Weights of a small transformer language model.
Architecture: RMSNorm before each block, learned and rotary positions.
MLP neurons of a small language model. Each row is named by its layer, matrix (gate and up: input weights) and neuron, and shows model dimensions 336-463. Each number is 500 + 50 x the weight over its row's rms, rounded and kept within 0 to 999. Numbers have three digits each. A neuron's up and down rows have the sign that makes its largest values positive.
A block is one neuron, or neurons of one layer that tend to fire together. After each block is what it responds to, as a language model described it from the Wikipedia text at the highest values.

L4.gate41:434526528503519410463461441525498602566467516497449494520541463447461486478489495464512520472511487467556539531504552520519466523462528495483446394430596496568444443545580499536499516494417538595429468529460433477512493504506527553505427432509539590466509459556558485541544536481520462510406483467460512523565468461562518570486499485508495517472480507496500525517575476463514514619501
L4.up41:532475475449482518522499522510465632532494613520512425463598575477506512469530516535562437415562466486531490479584453517452418454509477516527423504487532621434510431500503506464489467412548364524435559441498430474509563523539563481407540537496397514556451548503603465519464521500515484495597417498486539513573474533554428460510531544526450585392573449486533424478545520452469484498562
L4.gate43:505529467567548440507499575568588440567495497520515433421586474529536478406462489497597533461547478461458558414455547466558501559420474461488517609460489488460569483458514401558560512439501548458548531498520481502516452483532530392483520499443539547528528605464573436610506460349543564463494534468522410469505479511568469520496395515515446405499511513405471536517547406486547425550425
L4.up43:500491534498524477530448509494444516577546559419540543432518493549490552533449473631509500478488495484497567601485484576613490406518511473494418568478379536518601520547447589432555459633531577436564427615445483536533471600520571492476545491564466457548512469493397376499454506508517421490455456441485464500459606453545525431450500489483558491538448475570532432450562440595487562550490
L4.gate66:520521502466477459417527467524473525516473463454440502455492603543544538531623571551501441464587516509498553368482507565566500482447561548619451491520494624436521426488457497518449465513505404504567419491623429401536509492496529469431397479462481563545452534396441595511451464529489539423517418491442545464456448470536595490444513418512452491458413406371455497479510477458462433542494
L4.up66:492427494557518506497430467416448430527597485543511472476454457538495496535474404492553566451520549467470526438470591537546444549459448493465457437533566598427472645515508508546495440477487565463530550536536489469501495558476476385417544465509506497472549474567452594469430466474539594528501563494521459492487578510556447541435530556443445517566442386537509594517498462498641609578500
L4.gate103:515519436522502624493429516529586513539540510474488516503456504499490435445535529605526516586603524552489522512428459516437509451541498475559502476611488455517519497482437514569473499405414487414457519512554448522612438460478539615411467419520532511513508518533448593565450523457460476469543445551519446487539501546521456598488449488514469473507532495443559497480417445498483448460480
L4.up103:533562541409490485521506497468475515539537479524416448509540525569408588493474483461451478450552496481542608500507572406491485461553490557501469552567581503415525418523424539464442544579540501608412459492539542503540438527521435539470622484431449528501479464491524525542523485551490632461489549474447476435530468470545485534465574516492471530515524440500477476477377480496449401448537
L4.gate296:430599469447507589460453556563497491525556532505451560459476483538649532490502542483600431470505560532458582469454487506487403493479523428491536550486528550356537484460555484473384469418481522436568463464536497359567490528481495566470568552432485563545607478503391522481524483416504476515459456622434481573444519468520508566514445504488442523505445481487438490436481497444480558523563
L4.up296:503472532654350528523488506528529479478605577565447414489490412541470449559526469522473497439545492470494537467458482481481525497386572523526512517485511523484496572467507493452464492513460422468470469476456484508448544475542548466431471471441523550529571558566459435558489454426541507500444500512390466524562475492489527477527496450414448484550482465431490506446528480604513517496556
L4.gate458:588423442561471535479312513495488427595478527559499561597540459532468528501520487568482557503534552498486448487480453520524583575478519434489553536521492430513446475514408442514550460540500538515449462463525537434474534387585453404431538437445457474581485554475396474537432516458513547541491514486529470510606500464559499541388496479506498482535528434442459529503506542446531516469486
L4.up458:471439443484554492458474532528472563492543399606450557513448531516510575447453583536470487467607551476485502501433487562585536530470525443501571539548517614503407479438465552543479500484473456482463481569514558456568525415560461453465563431490451549540480536512563465495479529565465514490526493374393536519505535482541466556482417397505570522582563466490544527497573478505538494561468
L4.gate604:517460477360494553523442466467550457485538537478459603496486527541436522485536577478509451535485529479569589496492513462588495524395448482520532500396511419545438466467523350551569507460444571466401393507488509456490508393465440437532539449461456402596560502559498536490530438565528542454517579440398463521481533464455539598585544601508465443604508410571559512527511544457477494503470
L4.up604:453494513509476533464561458554519503550578487506470512513438478616610456448614510517505483470468464570556542458536489473495492527507503522523480443440528493565459404503516451453527485528481498460454476449569625408545421542495466493573506503456438429484494481477451443557526441531516515456565514491486458466418535464455450497599486508580459467471458483523523572471536499491469482415463
L4.gate717:484481557496466542506525447493495491565565433467498406463441423548589499580507595502521454370512517525495578408480475508552501551470573467564539531465414498484401471525519478338489502520637457429666539454435551521537527498497565417499450476511446421522487491515406571476520461532493460454566474541403388482386581503517404502522457501463506459539397460431417480501484619477536550535516
L4.up717:513396503528468545519446504457515556499493556557498411503512518566497494539476513607487462485481507480555492541459459485432585514521369438449509540470501515506426453526349473400481527408470551611573511469489452532605417524464453553478491488433395441489431363530429591460454385487533384516585508500451521540523579549478529492528560590487457487516536521530459509452463519534421483566530
L4.gate771:488497415444458541412530562499536535529411553642534477480641518495450420609493495557601520436541506550435549552523590507423526481493454446491551567393453535493488501545488527479569518511486428442414516521531462494520538581439426495497579440560485471606479438497520462579507463442511483421582466456588510469485461468502523457518542465535460445449517505523543388483542519494449518555506
L4.up771:499497462522505467448555465467570497635517518474489528427512400484501512596527491504555508548525511537469566529465555444510489517459450493482487523484436520451467517555471509515543484512518465611403578550538484581519532475452519438412541398513502429533535513457566477543465599476423493506549515486440504539504592544525527463583442478513572453513459530563562375476486541467470555453575
L4.gate1069:655509505497547522464430591548468506449546463497454486481490454522501501501392570501498485529497482469479550501533558522587509410597531517593538466513519553500525476458537494438524438443494507454574449481528518446501464562429493533483476555514586480561463438433531513564480469461442488493410497434575530500504532530519456459509473446478604495400501517474467599478516499527500464530438
L4.up1069:523554537481512525404490587531483424501483512443455583435525479547445614543467465472438529467509502412496549459457427470511540350535549486527569453508473469506553510397534505514504543486432437488536494456425441481462458493495462465463414541505552484425627407480534435454496552538532510476463496498549526491497524528519441434518427463460549595427367567469474482492549519578536494511386
L4.gate1417:512592572547506491551490508511550463527484531459546428482454480564478579522592407405464471479472501456558470586476583476524555519453454499565584482602516635418500529503479486432532477526524410557545426514419425496495527575488533447562445446485400465617522415532470489489538490490501426474485512455527494502381391545535540615429518466464513480463454579393541498480498518489452600531516
L4.up1417:539492461523466510416495496569534471552479515580442512511375570562493607542459487474395542516471522464506526453493491506497513479488439488499437518518527580574595604480476516437556424490448584525529497564561460487382521525419520426503501515516502481492569512413468492464445532508620508519396367576425462485480479429541621451449432469497522526468458568555529557500450495587584429513625
L4.gate1490:541534507555587445496492534585529500534548468418508437551489523603473549459532468596443542564506572616527457517420538547586462358491598547483447468508523510462468470447417485650532467516562429509460492503570497484439525562544499459534465490507557548471522546461492520514511606520469522517594571508544488561454485460522575544491504391521554476412597525498501569507569524514512483440411
L4.up1490:538496475511541580528413523537502493482412479480504538527533486484524494533515463519439532555549444468436595554436571564598461501456588514529467587468517551510508537485515461590486454515490513442549395501573466497522445500414521621436535365459589536490481522464524473465510479554507640525550523541444485500595483433452419572419456480523526476404536475495526509473562599522579403500353
L4.gate1797:523522470463477470477421603513519508537538571533524530526512420477402511440561522440430498494492523541583505498496561553503495500429505493533578410493480503435565513525523505490458554547469448521460528562544483480648498495548569530490518430551398481544503505468405501564502503568523556402574441502581504534668430487582573458577552490563483458544493538442523478562479497396520476542464
L4.up1797:535495487607477421534496568572504585497529477469480574543537472494510445540513548517511504496501523573519491530502460503475421373504504556523506528633461530388462554564516524461445456562495546525448540523556533532508573518474480508472582450583480502580523512519438543573607530522499499527604482538570403519493534438554527578556490440501421433487506440517516503530476505488567459489465
L4.gate1822:545516563565443517592483524564466438436414515476504456571478573571478498588581498556469448616556560547511479456452506597496624589561500440464557501564472495567426462504442501546491538476422520546498470499493460452443577501449497463469494467526534467528503560530505552489478637459519524485489572541470446457496513485540524462448559559438545510523513513516508450444461522497426470577436
L4.up1822:544440548531600474506501517497566500489485516505444426497476551529405562499534658571466561573501526475456535414465547480533439514603565468500532508533428452427536574525520454495534463522489519560474393486475409507475553554545434508634573490522536576506441483476548566496442524490486439493528486525501446495481597461495485617489470474501492483499484461473423495385480527469556444515472
L4.gate1883:484409505556497390427440497483464486409470386430604488471559476463514602525406546465508512520492539550529417406469521451496507466554575439458461616597512486447471672502474522495506522463459509513486446490540461451602461450435517556566544448466610577499473437524563494476424542551506433475518486551565469502465583456444508537469559475440532529514476494493574438484537431503535608519557
L4.up1883:548433443501502584473424523488538553450520407579398518559551476506437619549464548534462520523555509515423503451462503471488532568462562404538368503538583472461462514502500552504483506419543505487424491495549459515475415499519589543553550415440563450542552500500587451611567530546462551560532527516547554491364527507541558480603513512447483579495439572575478492441482494504445493501563
L4.gate1951:516473542473529506498435473523547521605547497476573567376524444469502455487511558403549554412438369495534500463490487404560536471488521423501474505555570566481476496534571500501503513577459460499512462536504498478507463497548554517596483474413489489507515506508541528519519476456536437530485505493547509524509507488478485450492482509570543540420512438495548584503489562461425542604532
L4.up1951:543392468496571362377413472516453482521565410485569543501485529363586532512443486489477552430528516565544456396496570424549414484447518409453481498538570672427444577488539557536518479522491484486461420534572558456552485509475482489435445421526451483477488408566480592464464484515478416457480481557510505529504557473606484531483459440460654481388411525551471433516613554501564577531493
Finite auxiliary after subject

L4.gate39:503552513541488485516547516541457525528474479491482590486483552507609483464459520468590439532542544559602488439542478420493489491468505457537437512512523529409539418538417524420476484525544467518521516515616448542485550403477506479489448483538586439459465524495478560623525557528494602463569498512422480474484457504426423487486591462448496503495529436571471561519394597445481491457516
L4.up39:519474532501576492420559594622457484641477560507457457470489433507460471518526533451480450469559500532478553463476487417521562512523515595460491382577501483496554482497591551582529441539475534501492425494462566482491538511544507439534484392558452488483470459583449543525552580553459509505436509506549457515559466475515495433461445489427544427483530519439541524435477556409521451546510
L4.gate183:505490383517524566488530572570560545510452401492535482488563520507464408480539474491566553560505528483503524442552482539477484581572504541432465519505487402477516570538433467524571419507553400516466438520567549464462443506502558489465481377523540529538463572564480483477471396543411543503474530587462344509452398455498470489457479491537527488512503418512492429507580496570495497415569
L4.up183:554492384575496510584541494631434529445505465478428538652493476470526469421496462511510546508516505520489471519461540461553553463565582446463548460480486478501495436463507558528526540466499485410473475497532479528401519540516553514531466533530533577603487482491582509476497558538463498466582504501499502562508493400506532434491434540527529417508563476493451525518485522382466541519536
L4.gate404:497497461492540413455548490557536353492508513496487487491497511510502527499410514437529427536431531477574472435417532383557480429595354569466485478468481529458426460542537521440506469548473503420494503483513514468470510526542515498561490531542561575472554548466448494438493484449612496503486492470498471523542426476510524452486406491471452456443487466442509483589484535496547494458408
L4.up404:515532439476610630531543541532499425533434532523492462435421508481506551422504411488432449495505500519425448419493441404415545463442534511503479545461466508496559598571465469511456429471529607484468480522452621501413458493436480404496573500519450555404566401451499512590494543479535492526553501461540515585503442559480535513533476519512551487521508471498454477518555562597578469509477
L4.gate422:521582418553443470483454553505571481420523502584402413496590453496468525482421500459555542507556477542527497476458544503573549505502426463500601443400548552533515439527520496432572515514555449481483644384415459548515499466489599409504478443430565473562547466476472501537464550486462518458424539468430409573509497573464441521492493512531536511489523486517567416459518514503413495508456
L4.up422:593455374492634513400527432456441490553531495498587437533496556501492551482484530495459565565459577499448575406475509567477516510468498540560526404511550535443527549414500536566547433505534424570470432467479441491471528548565537555538596517437457507513568504415460532586511589474515521496536513529644422492570564451519463553589498587458538512502491467597523501493460448570489559498474
L4.gate469:465561511457498520464433497404429486443470494613443489558374498544542493443447474518420520516413495469600467532487478462521570572492530521589530505415463553542448559429475403552400479501527590557536435533534535460556387416464505464583459539512488486563514517497537472498558539506520544435460483531422531451474558475476522447425444493545478473467525484426467532473505476566553513491524
L4.up469:461562538471458485563549470491477458469481567498470492427463479461494462482447452503492531473596424583603496520516569439477546559590392486567534527497571451564640570536486525584528502391568508538545470554486527403514497435545583584535434479525566505444430490560548480537447426483569537558471460529488497514501497488508451531513499514412454605485623536495458622547523387514456541447496
L4.gate610:511545454477507573597524517492499534508496472441531496592482523505580553406580491501513461509574476469472550541445485522510509432464555480496591500501456434483559517505513453533536497524458474470530617469528487492538532376570517438511516512506491478509557544511502525545468465459476476447513442447481457463415536475516452481479563545560524485493447512438586485526428588526448490398495
L4.up610:489519585504464579466437470452497460446466471535520519563497443462610552357548437523539566530474438532497488520494535461518533525469512510485518485556442478508438512491517569487475471474423504518514598478425460448458535509468601543530556510522492550467449517471489600565435407449490455503418488473537612490524495511489507528486493501480544526422429408406425352500462453484476487493532
L4.gate809:428516447535481449578469488567492524479549522457472528455481597456549449510524496502531467513522557437546469493568562497591492522527444528457497526457469519464475435541471427501509500510482498522479498456574511554522519494557514519508413507500476496543499501389534494499455533501477512570515593544553592540499550570607505520471544605489480445471556565469532524411446436533476489451423
L4.up809:491638549570475486516507476488524489509620497491500628462455409556509428566561475520480606426505505515516473499412533466483482577541483474598436548484426458374502466479402503442503542507525476504441533476470472446480466534522530496540450472511499554461457496543637516482506441502525524514486551521428557638581411574436498502486498509606452552492501490408530578449453481520469438477527
L4.gate955:517519459429515529513481521435493525512508488504538562459418520475471470472491525513583428532527547483403505475533439439474447553390511579503516536403529567382464470506551538451479517471495492555485455517539475442501509488475434543515548473565498552452523526541375588502434529460464454499518513491425460434472426524529463417452407536496517566509439467447431482575476523513539512544438
L4.up955:489486446467568509497538428376521551496449524504486476514519489485548443482534498458467601602588532397498492560445445484430476470462467551626506531492502552479545505399556499474550571519551424533487456493481540476532492530590563421565511417462478502462561494469469505465540499419457594569432489596543517475491468510452455557496507545518475415431467432403489446524474501512442420548544
L4.gate991:437453471511476528532450484496537509463484478497439441498587566503662499422469370486458568480494471573402516536506511529563523554551488469534522567440518535490484522409551555532455543534468458471397529480568450475470487482548579530459474442583527569446456402605490407468460531452500432539363493521450537477431489440574475477621476520531518542533415565481505595587416455512513506444510
L4.up991:502471561531477470511561410467457545602520545553487466564423545470407445441537502543523453505533532553495499473513508539487539445456463514478529492506466512495443483422498460534452489505494424453408537539462429514449519562459492514521507518464534474581503505551563562524478573524557513496486533445623448560526496542415555435499481445491399530554556442407494509480464407476481489458484
L4.gate994:490478487456479505478547451457479470510506498470442552485470608533468526474328539435509527475508532472548439486547569465491564570597449527391424517500480483568517423534635504543578551440504483538537522536462454521484552488435557487524491515461487491488484491485547482560463515489503470541511536447496463524490391532443425436541512480514450450487433465472489407489580526596481434533583
L4.up994:526548405545551491541493501591525542491418466542557491638602489380444491505542418400501529570549476458482514449512467550420649505513515444555621452477548570447516575481408535499443478528536451412531499514476526636496506521463509570503505495451497463470493490422484434617537476556406463413509512559504510543454511511515513434550531525551429450645462429507496427489509554499450545440468
L4.gate1043:429422511459482469361508521476437525517494480396481517501534504507554457448546553475427465532590549522430492475482467604523538516514535487518432449569541544486522522488514568479508470483541547458403506451489481513545431479533525574436440504538420496429433526525498578413408501558473534478550502491502497495557494494409526501533587587527505533441504500500581491546469500499448496526458
L4.up1043:437432579524574524384495538569475525480521531419484517474542537537585568556554493566425509580526498492477548473467456480472502522504442510547438483562544491522446571479481618514521457555481502566436555467508493524442470570523553547594507468492478563457435539486549583500574542468533523546534513427528472572534493495480444453540544502515457467408544460465607478461507590541469454477491
L4.gate1164:497496474511511443464507530485465510500481552499412508491451559488540479524517515454478465484513446509444456397548507616433524562522464594526476519509527539514517579491495448500576534564435500549476583564514491520447471492508414507459463565494538514552473427519531511426368556497470545486528527521486499529536460535544455501474500496558526527576549522504471614581533491438502575665419
L4.up1164:572542539584374507549544466411424446436465445493465558540480511495483531469557516488430472483446512602433514407615488455467466544593451522405676480523447533492508462550470491505482488480612414455454529475431626519486524462529471508481458473446575443557523435515447507498487458530606529477480476530475519467445527500441477515408501514575515371577467473454430547537477565448531461508463
L4.gate1308:524485495505573495478432487552524454577607433532443509573545594556535470523452477538478506473440491492524455523590606533448518525463517591461534528482439514543444516568483527515533503590506535542514507530505444531554438541487523479474573489549507581467518385594579427492528469568523485505480452502527474522430564559569446449388455517514548541483445442401518586551507437457513452506553
L4.up1308:585539585515591510515549428587539464602531477516448464493412484578486468432505497410424500454461620484467479473427527497410505535533564429445536519524550571526544513604441503600556488493529499563520459487522436467464549521519520517536494408445448547542523459501507514488413525553478515489565463574502535483492519525511517506519419492492476420489555425462633555496497482511499485493483
L4.gate1327:538535518463481489412534529464487496613550560476442435487508479496523484483509538432493575482415518500377481441486571500460468507521578556561530400514512531557492584494512486532469369467452513547424485473540573583437497465523426577454406518542479500504536587494499433485487438525493503510459418573445458435420514530559416573604465492568536527598466534520480470577482507522435502540468
L4.up1327:533423487617459400502509490456454489427499606401557562494474561469570521516513438536449529474564484573410504454520430421429412524496516533560512483508546429460515468582499445509450460486438487445440517449429622473545521505525537494495503574553469545548419485480471523563493529476586476479545524511468540424457440513473389459542440511616464407511530475402506520446499589574489491494439
L4.gate1750:506512428486540478430483622470478481515500419413471458457531532541558500562553458472441573538401514516547529525499492399418538539519485514443491551544520505611507639433546585485415453489601480600513429501392548473534467467533476557446440515485464517571554444478613485542440447505508542493448496416522572506516386527452528577486565478449521461533475458498433604454460451460525475500530
L4.up1750:439496461562512495476530522481471382497418449543517439514522598428466475465436486548424543576486405506553596514470553491513550540502432524469484526528545503515513520411545490552507397510607521435471421514505457499393547495540591463556472557510473565537540555502467401425501537420504510539490496552522524551454550578456633571446532507507608505564550395460478516534439478535560507482546
L4.gate2033:507527456560482476425501443497441498451599483489534509525478443513485432456403496434505512507461469519575456467518519535468637470539521526597662473498507565512461534470494495569519564484602523506541478472481523500572503477476485478516488476405507499560469505593495504440451563467549513509486451503440510520517521483543523444494466556434459445498492473588562570434487459495519513540498
L4.up2033:610488513559473386430494476480519489585477472459522493565525402499496438482416500448542501514567516556436501490495467507454430475453499500458605524451418507502496540468489505542619405514595561502467470570480524581576462540503456390480524531483447542399497579460574574468605476518459467488438528434451521436467540554489476433495591484588535439474553490525521436505542482478528424536560
Clause-linking function words

L2.gate166:502510517492538516433488467567460538518460515559511470535530524506505513544550503504460499499451468402534493584551564455452465443471457454561515485470464519526605511456460490570510526518483522451506618473497508506517420521440518469409418406546508493479459388512449480591541382458516508493541574542423490384523524475394542496510546472477508487435463497577497453544620536437435510461486
L2.up166:530597533449573454507567508449440521484530519452445422499457473523457558456459406525497501511571520522383543475496464517477447355470537472492516455502567433479487508515418574502573481501468527573541550569423407478537463535472523514482498532588613525432530332494522424521467504494472473573505480463490468549549530570380528438476453499420519506495438511485498336640529417455509479672467
Passive verb slot

L3.gate312:501493472570521463490568569522529501426495585493555535486509339562536510497480435510487485571644453512463531506479544486491484580524479454556493546518584565465518484548498493543428516516517493534497532511355563546611478596539543513473495551367478501478500548549551456488518493460369555513507519463488456405481542497493489386547579565567571446482478518503518459579578504511378575576453
L3.up312:579468523528553462429509485486435434466523411499497464531467487593528420419487497385517537593467515485446462551562551363522582516467498509427478454485488530462540587493439530512429470542566523439557504464491478468515454470554503537549526543634547587491532511436542517573501495509557537610439530482472563476471523520416473416501476535504486507483425447511374508490438547503434553620560
L3.gate830:443573448427437460453482499512472488526499509405418520611478538539544524441395592554482501521411552499450486504474468561578467539472495632475504497438399468547539557468477454478618533517514518484528476513507589568529505588479471393544497442530544498523447474514519508363576488537504472518467488517512447465442511574432451519438562470619507484449380467399559529389508502457455527566451
L3.up830:494579553538512416512583579527514461452485513398480473564546480543497502520455492462527518567568454471498469507365529560471584528502327507525581511458481570509432558485534492465494482555513579456491556574556465496475506562589464403530498552477606476484385462553518426520517397474529456433500522524479555518400454480454485364457501504468506481488487446436517527550495508451508559511515
L3.gate1046:532422405452505506448621338540443504481482585482529506512496521477569376518579507567521446467441492481497522480497457528430569580446427466486481470474451499417457520613520423529639465582524642461519505447516534440438535445543522516453432616534488440474559612487538431468542447553520515456477444502523491483505479523482514507522545546532478480487465476446384528512511572501419557507499
L3.up1046:533488573576544551480540601565531628460559470485442514567438491570491439491457491492392534577575482519504444455434541516430558525628524422501476583429481540605601610485451405659469494543476512488477470556524492537531531438505398524512491453425496382425453485574432446557448568597505421416615584597491542517476512511572478537440586573437527458542506551502436447522538552542588497521564
L3.gate1360:439525540549488491431505496510568453424379483553510561470542489607475517418514442433448523506570527525523496507447449393550473506438522528495492479440476528625459471432602520435459586576519518546467549558418482569474558444366523429503510541514555494488582511484450476458525483432499438576436477492453545377442426547488548466482537603471499486585519507503526489442599490465576560429515
L3.up1360:540426595503541443419591538507477489529504503463465537470457402575579524470446531486526491455540491505486576462536477515390475567467502487493505637538491543471593497528407501551480548516473486526493567489506474453514498400501441505393541529511483547481502543594578438500475446500548579451504448488544458460531452399587521580500552500494545527537499546512575463516476544495476541507498
Anaphoric demonstrative determiners

L3.gate441:516451576553455484577440558593533528394475519533398378532567528490541457538458631492569517520569487525424587485493503667598528527410455478546445461488406476582500574603441563476479452482492518511537522446461565468452503384509440525468545486488518392522525452432472505589449489543482493408491459497488527549513528476445432461489449585513426497584578441468492547500545402470570523503455
L3.up441:477426440564423629504585435469577528483520392547427484563502527612496436382529530529466470544527602460500543463482405498531561579510500558489516524507465455456438487568444539487402477448516593432537510424525473394491501509483497418511485585417462503544507488504488501504451488516569397421472486464456454517508451419421540471516552457436524510589554462426480601537523491529420470495484
L3.gate816:545484501472550490507485466634481411431527505476558431549517542540516442525551578582555498568491527426546440476566494411533474536495537466530515495528515507479477589502492562624500439542497445455371456475567488484513481506497363534410606567509499478449520465507527622553461394396499490473464462496424503583423501464411484515440485527550588435439520505498466524497519436442531475447541
L3.up816:601383504434588534505509495547525442438547548489498487603470507565477530482578534536491480489582450415583435529465590494456498465480414442446531514444472494495455516406526494497521565419516507493515454448589594492495464484512385504490469484517556448456485522487465506560493415529543544463579542483479518444436561604460478451579490559536558502406528491529578548519504407532507510493530
L3.gate920:513557558561523492500443523475488561505579487518519456457499551583513517531601462560505457482515527523369516394502507565515531420439580446583527569526433465626518495546509523476539413530587430476520568520478498493512431449575520551563508465467491448453465497503602441426501492437525404525521478493475541529478541420444538553449533539471507473599419529552480511524511444463491536553444
L3.up920:436402570512468466533445528510519564525498545528532392547539490565523512518551473501400480494528506463453489502507474526609519553482548521379539554543471558638521452535501503514553557510547497539511540360562526508528553525412511433554573527479481492458604509509520559506541512504532486414397513564406533404446432506592577589636450529452480499535462438441457473548489469523541485571499
L3.gate982:537520483404462501482419402443521487487538536462390475464493522514538512426482495572487519493471421598461485542528514499542563429459565514427460465463429594510480494521546545526505498421459475425492488550536514577501581501464449553550612511475556434488487488548520468485494548494525510549400434515557543451387621514543536558454479521482465409571539519439543463607465579453457478377550
L3.up982:560462527452489513439504491562506502514506456548417486508549429575495491545505503455473546507523479500542468461483505484458496487472444474411467522474524505534473456434548451500429484477490484566397478482531477498435526495508510565408488509502553539504566554474488501459450524510430503502530486520467459428418605508467500462441408519596504429452486549472618494552493426491526454425480
Main verbs, mostly have

L2.gate1782:499526483544524584574379572527574446559446531518543448534500586497457478522445448488489526507506522579491458402620559518486571516507503458493496539550518383535511596481498556583444461522540493457469501460436609532512517463540453427518434480492520525495528466529504472454421453450504426409523445512561536469476525516495529577508505523482521536581523478546491473510444551518492540566528
L2.up1782:553434484527500530571505554541478497617500480512509587477510428417599565438514458522575541505518450497582448547514517516429450487460516475472454430663495497455536411421516499503472515512496489569496430457542555606551494506540496523426488530511596526514473475473458444518476520477491481464446484413455463608508528578436450520488562522581589459510539478534541530577452490508480474500464
Clause-opening subordinators